From a checkpoint of a small transformer trained on Wikipedia.
Size: width 160, 2 heads of 64 (1 for keys and values), vocabulary 2048, 4.76M parameters.
Architecture: rotary positions, biases on query, key and value, tied embeddings, normalized queries and keys.
Training: a variant of Adam for these matrices, 7509 steps.
MLP neurons of a small language model. Each row is named by its layer, matrix (gate and up: input weights; down: output weights) and neuron, and shows model dimensions 0-159. Each number is 500 + 25 x the weight over its row's rms, rounded and kept within 0 to 999. Numbers have three digits each. A neuron's up and down rows have the sign that makes its largest values positive.
After each neuron's rows, "fires on" lists the tokens most often at its 100 highest values on Wikipedia text that the model never trained on; "fires before" lists the tokens most often just after its 100 highest values on Wikipedia text that the model never trained on.

L9.gate196:482477469526513470470520507514465510522481486478484507507525484515508506554557521452504487553478506491466514470495486510493506512541512543541454504496500524472490529486472535510508555487524496504489472451508498500542491552493472465478482523513471512511480500501483526555498497518516470513496475491525497512526480507487542494524477513480485526457515490484521474458507525528510498553493500541499479569518530474549519519518489536495484532501500518508514535493492448531489532492536520
L9.up196:533482482443497479489541500474480546480538489498555520492523513493528538508511487490489492519511495534479532462506477484504491453512526480484467499524513514448489480468493493497466497492477538535444511500478475472502461492497537477482480534485514495461527504512478525542518528475462504505513439505530512528485508502505549502483498448458532444485500535491515518524461502516504515491518524495491541546523495478529465514490483500494484494501522518523542498439519481508483481464512515
L9.down196:464538493513480482517524474513498486482537473481540504496502474492491496514520498463488518515498494492509463480494501465476490531477505506492503481523468535477513511461519445433528496527519482499505533475512498495474491498458501520525475510488485496513492484506488560506515519496483499499531501516496442517496495407484478487484503534536485502487479500555464495512519525501478502432497479479502539488483425478508494517505483527493536540502498536529492468485519427481456510494504512
fires on: " cent", " Cent", "ot", " sing", "th", " Year"
fires before: "er", "ral", "ur", "le", "ury", "re"

L3.gate445:468500512495478504494530474514528528456447502520475470469491457515503477468510490465492501524482548494483492490463534498492540506481539471508513494501501494493509551516497505473511498544532550505485473490477501523512499519478483504491514503481483499501539491500540515484505491518467505494441463502492516507482521525486486544492448495514455516514468498466525540470555446470531493490500511454493546539520467454500494523514510478501537465491500451516532518488501513500543561498500529
L3.up445:505539544525519483504541496503512485511518488505470465537524503502499517485485491521499490531553505530486495532496454502457478497465476455478522541476468543526518442515488532482501514468519469512529494444488480467496531504511474514481497487515474525515480500516510533488510464476511517515469526486502557529481526474489524476515471499530510451503501468492495502469544523507435516518467499490512506497476527490502509501469546503454493454465508517519500519534536511488523515542452529
L3.down445:507531480496503534522501498481547538458492466494480497524488466514486523489469500499506511532498467507536511511517560533493520524555477499469483513528551518485456532518468513463559509517502476503517497463538475487476489508505485486536522479502469512489524523487496514515513460529510504552547457509492501517533532516454532510512522515513478504504528517509467470463469452481478468480506492500489519497454454471487545475477506476474533501489478512463493469468483493527522501533480472
fires on: " ==", " ===", "==", "===", "an"
fires before: "\n", "ia"

L3.gate34:492494482471491471505516466481452508487497493473527493480503529520481522468471512524503463512482457485453483483462486474498512522489532490491476495481531501509520563514516482468535480540495495470519559452478479549526460520494520501483525440516493497533530470459530513529465493486484494484532516504519566524507509517501542494473491490496478548476487503501488530531502504490470468538539474511499457479489484506491488505528507478499528514544478500493503504513496484496540455434522504
L3.up34:493513491495506493504473487472491497499474497461508469486515485488536480466532485489498506472474521448565454501465485500519493520531517504492500524503493525519494469492491524476483451478504462577506489450512505507522471436463535504516481461532479473516507486474489510509475546547520487489491487483482462541494521534493506530473478506493511537522572504504563483509533492503457492486486529490480498486531505514475485495490477462513538477464517487526486536533517511510493510498511542
L3.down34:448526450473468514491427523522514509516483491524509480541556430502499492520483472485520529452492551465512492513503522546519552457516541493511505492518483481495461491485500524506485494521478489507506474505469482515535522493460502519512532493475482498527494493492454483492462502527480507526498495536474513501508473550494482487486514495496526498513485479501531529530521498543486511477496533501507514497491495504522494462491507458543493498508538527485513506509514537449472530491552444
fires on: "y", "lect", "ruct", "att", "ent"
fires before: "ed", "pe", "ion", "p", "ure", "r"

L12.gate409:538494519502476488506487489495483511535512477502498469491528469529519485559483499498520518503485488457497515499573470510520526479486521460507514499490526488518462510468469514473533467528556540447538504517497485503524492510491487520449474536489486512536505461536479519493507550501497480476516459484524495512518467516490537522518486500500518456503505488476502501525453520482532516466534464469513508490503523525503551493478524500545491448503515522508517491500451491486497467465515434
L12.up409:499485507484462508468484483502502516552530498459511522485476487522485491487482502518491535505433502501444499477526507515473497488469485502495511480505516536512506498511503484530458472474433514483518474484505479535505445504461459489505501502524539454481455487515532515474505537536546500461501520478517532523458481486500548522528525487500511475553497481536533483502500495465527504489535489495478525507502480474532502518492463518557495532513512506505511497485548462510498506479561477
L12.down409:511513535494483536502503487528524463505522550490526472474494458498509517462518523493522508491481454518515518506518499512528513513490526449471510513516461493510510518497520515524470496498504523498557488507457462493535500544504465483480472472553527454486503442532461488504468522516517517506498457426494485495501467438464497539500505506511508535490502514503483507490456535493511525466499505511496509505484481493547452530519488468484540506532479463494500499466500442501467488505484508
fires on: " cent", " Cent", "and", "ust", "ent", "ff"
fires before: "er", "ral", "ury", "re", "ri"

L4.gate82:508498495538513470521468475523521506490545527492467503532518442515542514523541505513486525515529477491490528491481488559468492503510534503522489426490506446497486480495474470469502492508483519488469446486478497509447504529516451495519496529472523569489512459523572509514516484483513543518529468459499517458474473511486534501471501481510484464491484512483486511486522476493488465504517517485511490544479526524538494525485473481463503501474524516498500477521503512480481512498501525
L4.up82:530493493521525442473477503505506506496461514457503508494531493496476495504510520525504472518476514529458489501506454534434473487468519527502470503529465481497497459465502528496532495452481536494503528480514541515526503490477497489520512514488515463517488489524488495504501484481548517520539508408536516504499536503515526475497510512530501495472564461520485543495509495484515467485505516556529510501500515497480495515464458505495541470465532508520528527512535531516476515541502479
L4.down82:506536477514502495488501486482568533492519482492502458489515506459494497490491482477483514460508508515479540508501449473498471428494501536495511523469555530510514473538490530481519528463503454542508499498501488475515515475490494501497459492516511522536477538480495490505500489477576528537506486534527470521488508507492502479503484545528504508504532558516498484535492510518488523501430514532488512455526452549483503512515492514529510486474496466464529499511498469531492497489485470
fires on: "===", "ell", " ===", "==", "ett", "amb"
fires before: "\n"

L11.gate254:507503505527492520490443501510483507510529462500494473465523430491511515522525492485502517521506484486474496521459477519512503504508508464476503521528534494518488487518536526452470502516541538506457463482495506529543514466533459497525486506462493490498518501449525485519498543490518426523476500430535505543507505517469524507493510503460526491517488511481532522503535495484509519496533471481544529477500531475510525510484501503513485516487484507498452517507502425513499480517551488
L11.up254:511501504529482474458532456531529498537493521510526500544499499466525529476505504487528516493488467481470520497497467462524519524442526547537479489494492493519531514433485472458460529484531492475526475473479453513479495522459462516496498471516492488463498500512503533524523513532492507515498517493512483513529505547459479506476471505518515526481543486502470504523499533549504547514483460485482533466449448530500511474501510517502481523495478517534471488485491483473492532465505482
L11.down254:494528528502499487491504492496540485473580531522533442476496516489523511520530496504465507506511508478494532476474496486515522493472487501490487545550502533522501505518508483448489539487513502515502495464523533494552477512500470502492477491489516502523442475507520446500520506512512481539486467474518457494465516508490510469507528522496487509508503494481510495511538491528507490505523472514498542501511567505529530496542475500555518531516495516539529451451522454542526469483469480
fires on: " can", " cent", " Can", " Cent", " Austral", "it"
fires before: " be", "er", "ral", "ad", "ury", "ada"

L4.gate101:496558525541520477502490521476492469473475502514510465511537506509494466519540516514541504484471437457453481507491496504524537536530505460501484506512478517510482498526486513479532500509512493473560497493475508547472465512447538491499535509497543523519497480484506504486504489499487469499468501470524476490515521522506491550505481553490441475487502474485504519471530518505465501575503514488486527498473460486535515493474501515484535516515477502485518525525503486523544529522466536
L4.up101:474502517506516510490525499485548520471487486465530504528494483530487549522506516501477558471516528438468518464497488533457479485471480522513492491510470483453530519502476473472512479481446495484488524492534534454489528529496485473554537522513463486519493476461526487502487556490498484502486476506483515458506485518504539502513520485498456487486513486506456518487523473518502474501502464512487509523545519518486516492497482501465475483455483523552485520475543483477512524556499536
L4.down101:455474486527545534452519523449513490504452533501484521496482496502459494523493488500510544484486517501477524492522509540500509484452512485510506479521512497442533542500503458498525481491476493456536500491491467490500482525542468514476514485506520518516483487478501493465464527498495533507509496485553490478535496517519497480471520454520489472471483507535503522445516512523509482518485520505498459508536473499452528494499474466482521501462495550493492491516512468548521548547480450
fires on: "===", " ===", "=="
fires before: "\n"

L8.gate405:510474481503496472519472550475479513553498536508507479473468484510503501513514532521501483533507478489500510484514482535426529508478542529500499493494511495498491483499447493493463521489526510517485491508495477496487504511499524561436507514511493523506519504490484444495516535500469509468482524527529501517536507500524522479484512525480509568524535521468474477446463465503477487515472456473511538518469526502489527470487484508460504485517543545534477442521502508499533497486482463
L8.up405:527491483509525456467510516496477505517482494474498490486518478509501520515525495502525495474543486490509508479472469537537489516497488484508480550528520480498499509526502503470448474512495543509510493545439486469525531481479559498514482514528490504483513493487556487525469464576468507503504482456504526522517525484493500473503480490521497481481496509506538472461499485505498526502506496533510531458485494480456485463525475542503494510479546500541499417533500517505514440514529519
L8.down405:537435459485529490539505501507493513472503525522499497478469518480508498495521465487487551496495499507488465505526524514541509546513532488535473465525516514507519513516490494500451505528509516495518510505523510480474527464506504504495536476516495558519516449488480565521486478540479481478518484477465498487500483492485475441453457507527475474514486558481518510502476434494528551482460491514471470472505518483486510475518481533512508491482495516523509540501498493488541505533544488
fires on: "0", " build", " House", " air", "ild"
fires before: "ing", "1", "0", "2", "s"

L11.gate128:472531505525515546506480519479472514494498518502510467476504486566515472535491502501498491544531546468505523494466525543489550542489487517521491482499568486471467469489525528476556453513548499499519498465515499507505435544486506512493510508492507496489482521481502459517509499501479484503488513494482515481553504498509486486498493478473501495512539515466512507444477537498487483572525486465515506486501531480490482502501494456489516458531502504503532512550470492515542521477525486
L11.up128:490495456545502496560491511493488566464538550487497499485501491556490473509512507476497489511497566513521514503507483547499501520454495539557504510476512470452466494487492519539489467496546446457487530475495500496461507506507533463543476501454478458500489541510483481503505496462486546461511529469500517510517491484467473508481509517501531513548508515516486497512506488475491519503545532512518478473511511509478461484480501504524548516507499504475523493516505532506505507533496498
L11.down128:531484475504507495512495463531496494471521524471501518501493488523474518521516491496488522473500496533529498518514521507529478488501524490521517515509499511517512496474490501552492492497518421455492509492511490488468535466515474538523505494490473533536525523514464512446487499492509512524516508522497542507494486497462481464508502503512514508631510616530506488501513498505487509457506537489469494471502522533499488454500470519518521524507499517502495493501522511496480510501492528
fires on: "0"
fires before: "1", "2", "0"

L13.gate170:512481460517473529541538500457469528522462490504539485498510521519454529497495481492500552491541484478469552498517508511476536487489485511504518514491494493511521537551547507511513480495515552540488458459562488517544482550529508521516492511527521543532524517510523487502488492488480505514493473498493481507502519525500470504501459487448475505500509486511470525506461553483480434496493497472498509501489515465469476507523490468516510462512504433509519485501516492496515502462489468
L13.up170:500483498481552500551497492476498516508521504507495507478509492512491502497478492484541519510499460506479525448487497488483503495450416456509553477455497475532452525528513463531453469449502496512493508464530519494504487524494483502508477481529525494528484524542509482509521457480511512482526507548481515499492481519520552505529510537549496502509470503489539520511497467536544482497526520520487491532536467463484513518483524511468492501507556506527487520493466505504514528536474512
L13.down170:499521507487529494497486450494482512544507498492494539480462483500451508511495459471507539484478509539514504472478525526499501515540478523510549535532485483464498496491537510519526521490488509478523491496487485498544451506477460509518469456478525459463476500511531529467469476499534475514482419501528458495518506496501473499499466522504514459511498534468480512510482514518509520497496477482488517466488468515526556461466512469552527466479482489492503525530500537518510489447524518
fires on: "==", " n", " ==", " j"
fires before: "\n", "oin", "ow", "n"

L13.gate273:443564498506504455513498527523460527504462508478528505538464472496477510505523526493486545479469512505517524480468514487474517532509498493477475485499508521530460534539514510542530511497538526454470479476450465504514515498538525510471493499468506478474538501512553478518526528519496509523483427479497524461514484519543513498510492494492457512506486511494528550472487518496491462542499528522539507508453518481534513524510491509508534484499487499534540486500521499467526503507512493
L13.up273:562515541526531519539500485501527471506524441518489484510501529503505466486495503472503526511507520520482520477475508460424481510535480530489545530506492500500492480482538478507504539520494465511480519487490504457473481478505479508534555485513525487470462516448514462509470496472457483511528515514507530518487488489488504527524443472472518513523469512508553490504473528501445507527516487499500466503538531534549504483518500506471496491500490526486494498481516556530531500499523478
L13.down273:494545492498473509520470461502489507500504470525480510521520478489482526511562516492528490534488550517523579475490523506482482467490462476497460472516480488531510492518472492510524456468483519453477463523494510495517484519476491489517511517484463526497506478442494500487528507485475492483463528512548471514514516496515509489506479521467485530488541504515449501451460525519485473485485526490532507510519452491460536482494480505501509507533437471542528454475535502473493493520503506
fires on: " =", "===", " ==="
fires before: "\n"